Weights of a small GPT-style language model, trained from scratch on English Wikipedia.
Size: width 320, 5 heads of 64, vocabulary 8192, 20M parameters.
Architecture: learned positions, biases, tied embeddings.
Training: a variant of Muon for these matrices, 316M tokens, 4816 steps.
MLP neurons of a small language model. Each row is named by its layer, matrix (down: output weights) and neuron, and shows model dimensions 128-255. Each number is 128 + 32 x the weight over its row's rms, rounded and kept within 0 to 255. Numbers have three digits each.
Before each neuron's rows, "fires before" lists the tokens most often just after its 100 highest values on Wikipedia text that the model never trained on.

fires before: "2", "0", "1", "5", "9", "3"
L7.down1018:114130164096134136127079139079152126203133176133124099145080131126131089134168068114161123172162114088155098069161144168160128103132135103123141192092165130139165139152172138146133101127130061172095148110110175174141165095109101063103118169149159109129096137098100165144100081111150126077097123110095171135159115131114134139099149104156132132119155084095139124138133088114138161160090

fires before: "0"
L7.down722:139144115195160111091088044168145138156194108090116171066181083148165172170165110103118080151154141154149157165119044163157166136182203094128116092093123119127118132144114201113124223134158122185140073096081179143188100167080135159112128092170115085116129142151090135128147079123109112125160150139149130161112140126137166104106097128117133096126071172124065119123089109079134142154108

fires before: "6", "0", "2", "1", "8", "5"
L8.down516:145139074127103165136201138156088100145162169132165136122132123170160142172145144157179114077107087071171088164136155145142088098149167142106140118158140111130147093117127175112087128088136143121187082076133149202174140131109132079179147153039169124138103181143120102151128046129135164119150089141098085144230131155129158165162141153146111113136186135122148110147133083133132104183129

fires before: "1", "2"
L8.down89:150077142137088105117130168104099111103162126086099128112170064168127143126085129131200114142155123096159179092128075133078138202153195121109156082157123082125080123134108144129158149097146112085133099063100161107139167130113178152163148102123153170176121163153096111090128158125123138092085177114130111113136082108096148115142128094137160112139097133162090126086207096126125144131125

fires before: "1", "2", " ", "3"
L4.down1346:106153126101121051143103118143132081127129130095197170179120149114121141097177073186130174129135108089090152195194084118141096157128097173163167148077172121167168098140166162151136143078146144106064050143144166130143122117120211089124102115126076142047142112138138140133090103155059125133085171108110158119174157169156171176048095062173183063145176107095118089138153111086129134079105

fires before: "|", " the", " as"
L8.down1122:199119105148074153158114066162147119127169098109180150139158163109115133153139153111156171053108099111081118089108127110161154105129082138171208129054106106122114158205137136118111141154108119146086116185069117163143134171189136111165111090134071145151113085106144161106162123123112116131144131133129091122190156102195121094136168111041130184182157085177168173081072117141138175091098

fires before: " |", " "
L4.down1302:080151149113101154127124134107139111101185112166122137154115183083169087130143165083133141101110170172127181111123152143149139086121140155081092164028152127139125162132116137138104125079163116098074182143126141179153107118124135092098073100166077141168161129169167104131093100125132070158167122146131161163107139128093082101168113144079183089170122085112114137169150154134116101143130

fires before: "s"
L5.down1366:146193112107133137121151104171077127122094078131123107147160066131122093151183121114159132138108122137142154061145116080145137161134076135133164084137119127155125112085104070120059129122105164143136108110155081093123161140139079146129076139154164145119114143167150141063210118142103116101170093149134160091125101144139135187138117196172143108158123165024122115051125145148087155117133

fires before: "0", "1", "2", "5", "9"
L8.down216:168106143110188104111187120158135093143099195142205169165131097138132109151109133129156193145118154138131137183168195109108132132110167117146113112163082171104103093143144096138134104109153115172063197158146114116173092085089109163182100203113153141151056138134099163185073159124078102092133140128063162149107165123121116114186169067162155220107102067132160080129112159146108128108138

fires before: "9", "8", "1", "7", "0", "2"
L7.down347:087112103153168114128151132148139097106121134053163167080150137107091131088140152108132205140120144106116110077162101123129117091072121096157138160202154146088151148125102139144117131171133152158071120164175121074133107144099146144167084123147140125167144182178130167177126144147138134113163133121113164103178164138132127151196159137183127110115124102154157095161085128137109114109158

fires before: "s", "ing", " ", "na"
L7.down1021:112102141143137089087146124127133092072130126138120126152149116143066108150209154150203152154084120113111103128113139123102182057149127164120085168111135058143117130170089141143099166166182132128115072089114100115066176081162142132134133142083142199110174141188095073133129120134074108150141120075087075135157148137132155098126100087156131126189119165101130052050165155133067133106095

fires before: "\n"
L8.down631:187179068203144132128182123160091123138154152171198144113085098128138143178161168107114149167171113120125086079140166054090101132105155146128176109096141126121109085104117082133098137147198128058093165121116124044157064144116166119122146165131167131087141102104129114133137166168097194127123110136172155107147037165149132145110094186160100122126154114080066126105130144185124097114172

fires before: "\n", "1", " ", "2", "5", "3"
L7.down832:129120166114046118084146145126096096183112143111149095110070144183101179115178106111225127090098133114174133050145068140133148144144165137098133150102136123158151154102116110105119133112123116120094111087174150121129124154142155115119123188127123165149131100129111163176198183184130182164128118152098082130150140168118173075125154131119178104179171077062121095091112166160090125131163

fires before: " was", " is", " has", " are", " the"
L4.down1142:160129107138172097085104087167094121118097150120160125113072132090139134178165116181103134135075133165198103159131143134175116136101121174147120197153139089148149181136105083128104104118149112155156113138094173084124113178147149154082094064076110150167118116120213070151072158062174133080085057137122114138160171114130115113162152105124143149176127126112173135125109175113130116111148

fires before: " |", ";", "al"
L7.down1404:075122134136160135159116133173132101106149150139151144119159147088091079142119100076102131183106130097160076070038061091161138139115074160108157112125088136092162133130046168087122112138089102084133193117145097105104117107128097120155089108185149116125083108095113131149165125125117123154152099126132113117114128134078105148117090181055130127163150165187100116130177149093160140076138

fires before: " |", " ", "%", " m", "9"
L5.down535:160116139110114127090169101092091110168129114187091109162089131114088194115166093187122171106135171141142148132179136098122127137085107098099105149139066135167116128135170146160082129088196114090108074125124095128190136185126111125146136167050145122144096139114120098087113091120095135111151135117150144119160097150143145096127194136178185058147127160074129169134116123142157108157120

fires before: "0", "9", "8", "2"
L4.down278:181132101153081126131142115217113162086114133171142091099146154141142160195173139108217183103149110091103172158161059066170126139107153155145143103065117113048054144134093142135111113071064135171118172101189099138174150170117170139118077134119215106127124123131159149130082146103088179087128133158168203138161125172144148153152169101166084159149070111160184083115165164143127139197159

fires before: "0"
L8.down106:113124101143117150103152156171082157147103087121137170123065141126124131192100135181216112117133120152081115117149088108112082087114112086111170125140107191144206109129146099115107088126101142101129084099153116086163066089155106134190085138105156141107150140145196167150161157113129104152166136129116170120085161121085168133110150123074101155153215068101084157135066112127126197139122

fires before: "2", "1"
L8.down1492:138137229146143107071199044195149183084135143107169135074080141145139075162150056177084115101111106120118144176078174067147122073100088148131181087204097101130136081126080185106152194168118175109071180078159179126139097128156143136160142080160069138132159138108073129117065124131071164147156123091141131177169079101137105110118138160106144145115138124084124100184160116128137143160124

fires before: " |"
L8.down1142:138152107110085166170097135135132136108114100089158128119195120157153125156078150113149121064106101124171164137144077145111138152106101112162111143092155139071112088110099105163204137052119163161123161085154095065174136160189150058186139164152175143201064150165136116125167161125172160131159120178126111145136169128127157115160142122137137094086103133084117135105169095137157129143076

fires before: "0", "1", "2", "3"
L8.down1263:127178196128181089160155077075120133134179142160124159090190115099106110188177153113063090101124106134127107203145146143119111099147099151094121130146094095129095172072109088157150073131179090163131155131139137112173118110077155159123111137081154107153095164115174119132153130155170074114197141119187175187024128119116147159151147095091179105139127149115143134134115123137080155165187

fires before: "9", "0", "1", "8"
L8.down735:179065126103102141136142133079144119142124123144088078132092131137238095189117107141091084183156162100146142129152147121088119132118142073181135151104124161109089164158181109103166078100152124117126093141071096167098126138115133079084118084165183154109188181120126080136150123127130129117101071090178102112101150099109064150164143132096097087088129084156132114100185132136111133156176

fires before: ":", " |", " "
L5.down1088:149125129149112139137190162162166125148098100173118172108154123195119111152124123156154117090134085163135155082072113112074168150117073147151148126049089087128147137145171167140153146085100159140124129142056134160086113051152075186103132201139094120121149089138124160135091099114095120164125108177159180159141149161077142075173134144129117166150151154134128120082132115078116138093152

fires before: "9", "8", "3", "7", "th", "6"
L5.down378:150129098097190164149174081126144108145136189190127132175097107159149100157082138131137169115145115096131145170093110119113122100113081077154102112087156166159116093180097150126149125170181154115122115129114175140126115121179112133108133091128111158111147141090114180171086142150111123079089143139124115096078142154118085152062142163176087194124129052144172140089145213089162114127199

fires before: "\n", ".", ")"
L8.down1058:184110140109107204092082105143125209186117126117140109102177161096172133079097128089093196102158099142129130163093109092110090065153106156167122142083121161146137163123174108176100073068142050104134173126074094117131109147090163126169129150200089100127136173115092147176129149085085078141143139145132131141118128124138046133123105137139152191095063132088101131156139113178133136156166

fires before: " |", ".", "0", "-"
L5.down1405:050138107178102102151146143142133128131141079096167152105143170119136133091114166137134173117083207121135133092157110139106071168100085122099138072130191128114161131141180139092183112097049087129135132114138121115135035138003123055095195176091168152153133103113122144151171123129171128131115126136071141124155159146117180142063072134162120130116118128123144141129116108143152130159139

fires before: "0"
L8.down995:132168143076142134161112108140067196212138154099139111139198122092083190112107195109130153110132094127122140115205156085118160191144110137140119151145144127114105105094103157102168154092105121072148102075095159128112111119080045109117099096136145046120106100149128150090129119063128151131152123087137128089139137217116121122177060082155169139123129158126122094170104190147133124176141

fires before: "0", " of"
L8.down1217:135128095077109092127151100086082100133122084134141148066164145148113178120130132118117147130129158157154177097173053090134151144095124139066038069075121134098125173121094137192104140119113153139113137087124164154150078076129089179083070092157140112120134165187180144117179121151087111131137109099122147103142141110150150117170168059135139103114172138139111113169131121172143114132117

fires before: "1", "2", "0", "5", "3", "-"
L8.down641:168133124113178160126145057089114114113125118086108103111137114117097173156179115160181178161130158102147115101131036138211151071154106145120169159121165090079112126053096139125149134141107188155073135110110184124134105086131127150122137080082140109174106144121107203114132124129122124147147145089099110174124110096144099148099115169094170133167155124126128147166137134129161122145101

fires before: "1", "2", "0", "9", "4", "5"
L7.down1554:138170151081133111113117147130133102141113164131134177140121105200148159131091095083148122096109093090127081149145143118138129107124162067064159100135096200182115121135140184107076075089091098152097191149145104129125094160179171147157132097157127161176131182080170122131074191110175104139137058107089105104121091092155118069126159117117105102112116143210162137142151096084141156144171

fires before: "0", "2", "1", "9", "8", "4"
L4.down667:142125153130108086135091137161121160141171096178105081100164175118109125192100126093178098084148189083149093129087051141128158168155150145134179154109126210129116151107124122074170138078169113172115099084082173103099144140151174151117099167115122104119151115190179189118112128134128114110128110114142181080129176151123115114107094119144089058202100121102156127063151141150176140112155

fires before: "0", "1", "5", "8", " ", "2"
L8.down292:110178159125098131165136151109073119179170074120153144124171136091078140122093148166143147068149088103113105156126141133118107090162126124047175191132097157090137096082143092088144095146121172150168114120123116121106135083126122080055115157112160143091114184145127156117104116086123174105148127114140069084178126160146164140123178129106082122086153142100137168183163104159136113117178

fires before: " |", "\n", ".", "2"
L5.down335:135156117174085126133188054106167144092154166143167145162182205175097084121133079123128146094153110162147144128138095169117133117150130110121131152145132094132071109017086180111161151097131159107094133104093119118138157133171155106124143114115159072109124147128171183083132092096149169147170190151150082091096093146100095069131162200131179117152091114138114172149081174098169124171145

fires before: "0", "5", "2", "3", "9", "8"
L8.down625:176164093143084077152133094098166132163142116174165143131116107094090194132099097074113137190157094133147160113147155081136131132081123151175160139123146102155130100152095122178117128141135106134094092161159124205196109173065118153136138111203144155100129148159192152108122131143104169132100167064112136130081159077147114104126124120131074117108150093104130204150118155060110121154114

fires before: "1", "2"
L7.down1280:228161095080137104119086113092137129096104158147112166150101176187172127160145227091113097112157130115135088139117148096122077149151108147130134177146191115235163118134097146130174170132124119144089100148084154193111166113115123116221162121123085143096136113101055169112141112125098164107136084135085092074174132170159067171106108154140102130121133122134110130118081129135147116111157

fires before: "3", "4", "1", "6", "5", "2"
L8.down701:135138155095179155080123112130125196060141091104123115098132153138165163134089160159100169140158120122165126087198096153086080102080142123169112162046113144157091122074094137109129127095167086172099127125100168084168144098098116135121187117165119085138101192145174215049147146186146139154138048113104129133131079120100122148094124170115124136156131144129098142175097146119135107153090

fires before: "1", "3", "2", "5", "4", "0"
L8.down51:156135141112086131111102143166154136115131143132114173135094203092154177066178167143143121101143125087094123122151123122067114062153115135074076137090131136129154099125152128167072079165159124164122151100119149142145167072150166085085132153091119054123123165134158112179140146127080103084115126160127105240178071154148161133106153200136104114166084116141151078126124129165133089164107

fires before: "1", "0", "2"
L4.down82:097090132083150093155132123147145113185073183081104054138104147138116121112108117174170096128170132082156118137112147086110148133145156139107101121091123143122073140109079178164079112148138170145116161153128145129170140138137131144131141139138195182116160091092113111158088157140176106102181151113172113092117119144117139103079107091149052183150154087173101179166151144060182093152087

fires before: "0"
L7.down17:118155132131109122116104180112144146140098161058115125166182122138154154100160149139118043201140140151134156105137082106153154140141090188089171172078140144055158098117094208161044119196158108178111145024076123087128133126123121158092148094073124122142142150137129140134161136157136086145102144099102174128090125129127146120177128150201138072106075119104131092138171158094124104193144

fires before: "9", "0", "8", "2", " "
L8.down849:064118145160116162156130144143138108121172144112121116129136097087145139125161143178139089160184108194085022192150166160142120105123104117089130089136142148110086152103155158099119154139187117121139083108168137112134142144108101080084080161133182148082113115156135095169131172167133148152084116137130131148084147122141214117102076136115181171168142166114177127132138077086100032182150

fires before: ")"
L7.down295:142074052168127077137152170093130150121168070101155099104051124114170148095097184129155119138093126143071138135139114110081103075149132154201095148149149124087044087092129067133085127116112109101144121162110197096168151072125138132169152103112189156116102134089144109123141120121152149145128139174153108066133169177111150172154161087100155087129083181177102186134107141100113132087107

fires before: "2", "1"
L8.down1105:112182120145088107072147106081163071096153123151078159150085073115145155101092116085132169110084140108111121146091118093129169168165113123119140153088122117121138149114133164125143127186139124101139128077155119146097086166171110059126115133155111087149131076178113086178165121123073101099101215146105084121131145106121121177107158107095156162097117086111148120140105139163132168070112

fires before: " ", "s"
L5.down201:110086133150109123101101110138161194164158116152111139177091172132135168139113160134136131156138106116160127103174184123126122144122154100086134095073096139115131083132133136138142165134135108094120125148148176123159208122089106146115119145065088113096153108145120097131075159163144138185136087159117095112141127188107155166101089155143111195183061051134103092224104142115172109165150

fires before: " ", " the", " April", "s"
L8.down314:116119110162062111214138103113078143103206145150170138147134137196134120119134101082125180150109129150000098050065101201088165067144133103150105098113129120097156135082152128163156139132133131103116184149163123153161155092118115121133105143136161177118128176118091124182112111118131161131120168113085173172142108075168195178172122121121177075144129192143097118135114153139111094094173

fires before: "0"
L8.down978:094141138167148130117152117147139112177123124195075075100113066102154159164128069085161134118102105112110100145154174116152146094155206129076126130131113169096160143124217120137136170082144121189073151131129141112088155154111156139096192093142106127137145135058162120104154105168145137128089130145140108106109122064159167108128141139072074183142090113073116137115131181089113130148136

fires before: "0", "1", "2", "5"
L8.down1120:080116144047086133112126130076107139110163134102145174101138194136091114076087123130149113133131088124144143128141096146127129113189176160126085121144106161139121122095160184154084118095086079136144162161114163097191158115122081112124088169192160126157128192134128059120096145143123090125099093084097196132163134100114106146132136130102098219161099135117140101126113048153167061168120

fires before: "0", "1", "2", "s", "tic"
L7.down187:107138115148160146111130107118107078175078111154114157107113091156145219156163118118201108106129161122120220077132102106106113167136127160093142122095122182148109112170163102147119145163119102098109133121158125101130168156079147138115143095178081149137129137119120102080100192104101110068181055128114151153107169124146130113112152100143107150107100145157081165108143160056178204179145

fires before: ")"
L8.down976:151070096105149128115117169081117110128152090086151135106059201115185112113171171159130142100115119125024125142149115104084135072102151180144130141107163190070075138093151141158086114130104103112133135137083115167141148057128106159119120119174126206080158092115185126087192162107132105130153094110167177093078188189144119148167155144110089110056157152169114112128136129082113136065100

fires before: "2", "0", "1"
L5.down25:135107159136188131116120107146140149094073135135132082126145113133139152155051114126149130099194190134093163170130155090114140082149088083151124149149108072048102138082180107150139158165074137154135138174147103162129093123103156131110101187200125085117086167152177158094120160138113071096124123163127106110200155057122082105096133171146104149152059125142076126098070124164115121158129